From a checkpoint of a small transformer trained on Wikipedia.
Architecture: learned and rotary positions, no biases in attention or MLP, untied embeddings.
MLP neurons of a small language model. Each row is named by its layer, matrix (down: output weights) and neuron, and shows model dimensions 0-191. Each number is 500 + 50 x the weight over its row's rms, rounded and kept within 0 to 999. Numbers have three digits each. A neuron's up and down rows have the sign that makes its largest values positive.
After each neuron's rows, "raises" lists the tokens whose logits its output raises most directly, leaving later layers aside.

L7.down260:559559585507474452478581413517538514392588502536571636520421602449514584480555447492518430469473504484529465467496531571503536526505479426567527576492534490453494463468455629437565449391540505532558559489480423476438444470545443559526555529517516494504637542524451538479485489580524444525525480447523556586538476491399508536570479482475450503475351550540575485522489410502474454493528487492524543501560442484541447586506530490508513450472498514533557496570413530466482468474449506546549469490461567488534609531421560447544518581527519504358496498534494497545481527540560535513
raises: "age", "ages", "bro", "DST", "hof"

L7.down227:534470479473597446516547457469535581513506515472535381458479567511477553473495505487553518566552542528432515396486462494432432529592481435494419498491544528455520535553492466342503457546543556473554499482528555486514459509485479555493495577552454511552564348551575631514543526567534496408470536518509483453564579608559500488572463569517518473500512515516571441523531501605407533503447507564442458435548595564462507418563508527501426528428551498525485483524495584515504457429505435511487463554515482534556450537537576528465516476562497577445483483463446554530615500527494473598
raises: "te", "tes", "ta", "nce", "ty"

L5.down188:516504443514448443425592468572660559565431479453473520525522452542438510535446486491437517370573462532524493535530513477408483469519456478579556544531508463571534448529467481554469545549430611484479500418466568472508530525465539417518493547521490592573515435496471425564522536618559559443567498477501486512581495524449535524429587487502475489456427454529528497452511521412513565499493454495498519500492411579513425499461467498432462530475545531504452550500518447424387589521573503506499565502505437505537536517611464455507434479396553464462429567495517396496474393462530496469
raises: "ving", "wn", "ping", "v", "ve"

L4.down311:597476449498423576560451467535557484500529431428543367499507492514554533431513498488496530548448507554477474549414593499533380575528536531491486533385466507498492635540527540499423503484524529475480561556504530443440577524433432490441493492461514516488475397474476495561581425488450491559561444459544517413476560513464512553519527455487367462495538531549446508467452518502560476518446489650488501602504529516566428446480503451454522537545516507458539441579528473479428504550440491476519511486599449439455550445480545473510545478527418489482498474585491481524512594471582639515
raises: "ive", "own", "name", "aly", "right"

L5.down130:478459497413463470473513407446461485469453424422449483463485362495496589474527493545539550482548423511517407577400546508558516475533451494489411410439499542561542492483416503534487539565432525509540477405457576463539444469450541452505594467525495456428434441471534438539499446526472422403450523527473504545515454497469432527450425446520381542485537525528466523397436529471493509522440462526526542514612446420458531505440561476464480578510520559521558414539474454443431524437541437498469468573477456489446614546612452536434601507487479502503527491441455487545457483460525472528
raises: "ually", "ural", "u", "uc", "enn"

L5.down442:554487532603502482491549470521538444528485474462531525478596539430519482502490508482421456494506483510523542584504494534521507500525439441542474560453603519528478478527580529452467506527522469603484546580480496500562578468445530607557474408421508445514473423480563513476492462525491576520503499624417470585443551561512609567510491579471455565434436539455542499468482474433502551465583563594471510493462514489435527505544523493554479671504496598525572469571566485478431387556528489506553555490516572562552426454523373480478551474480480490488381526498451490510554441508554576486
raises: "ity", "ty", "ware", "ico", "view"

L7.down432:482513480488506587499444462565447447527559510478501484444540505508544553507434437539540478484523495502548483443363482467534567485465514539543552480480498575511505475526491536539562481492466501525528447470467497366529525569485595496428488551476425497559454615468468477453442530554483563472584424544571470394539559537412499482515544534474493515520448484506409557453494488571462535539486504411548463465328492537535588515468499514531498432481479411596468570486483545477496522432442623423574490567644434475459487485430509403542618545505508477503469499537462493512481458446456469410
raises: "ng", "vis", "ously", "f", "but"

L4.down82:517544523512514568443454559505458488510549436524503472511530554541573548475563519445540529442482450528579578416478388492438435445482449377544521556516430508488504455525445481483453519458559531517491525443481558421355516531528468552467499580498480512494499552469474450500471567529485544478523459516458448504552483521480423515461555507460415537484403494636536443525479486513533624404494382558511466516391438533465474564427506447360566535527464587530462498495451555546488475470530489540486528507552626498451524498547604433493498473438502450543495434593483522502579449416536522490
raises: "mes", "ph", "phi", "cess", "cial"

L7.down204:592526425451498514477478451556566553609492439538443565493491410512427481485574464562532581451562454375427517418490454426545450535535472396534539524528457432565492570497532475449425596490455402540543503505451476485392472456442491571606412575532487489483508556490510538531447493466420507488501465511523431476481479432502612497410528471554492508410553610548545519491490539553536505496488538431489425551504536515508514532418579535524483430473531451531501509518453508435559470534476570439492546445498437501515649545533528448477451536514564525551509565571541476475446528543539476526
raises: " its", " it", " him", " this", "ise"

L7.down108:470513451469523404587519525506503556529487594527492465470577451526491584515485482511554512481542444475422473491532442456644471443496540468490533476360430555616446509540448547458441474433552534420619516496495544504522532541579423494547533518601573488466542535498472488402447577449442553426509427473556509457505500543486592469490465498499510505489467439565578578591440525498469469518514480462385470524440527454510480564414535534432475525407444481460509447440561515567535518560499537429458560481524444519526483438515489464496555491562513472436487520476417458523471432581409491601
raises: " a", " an", "iga", "ever", "stan"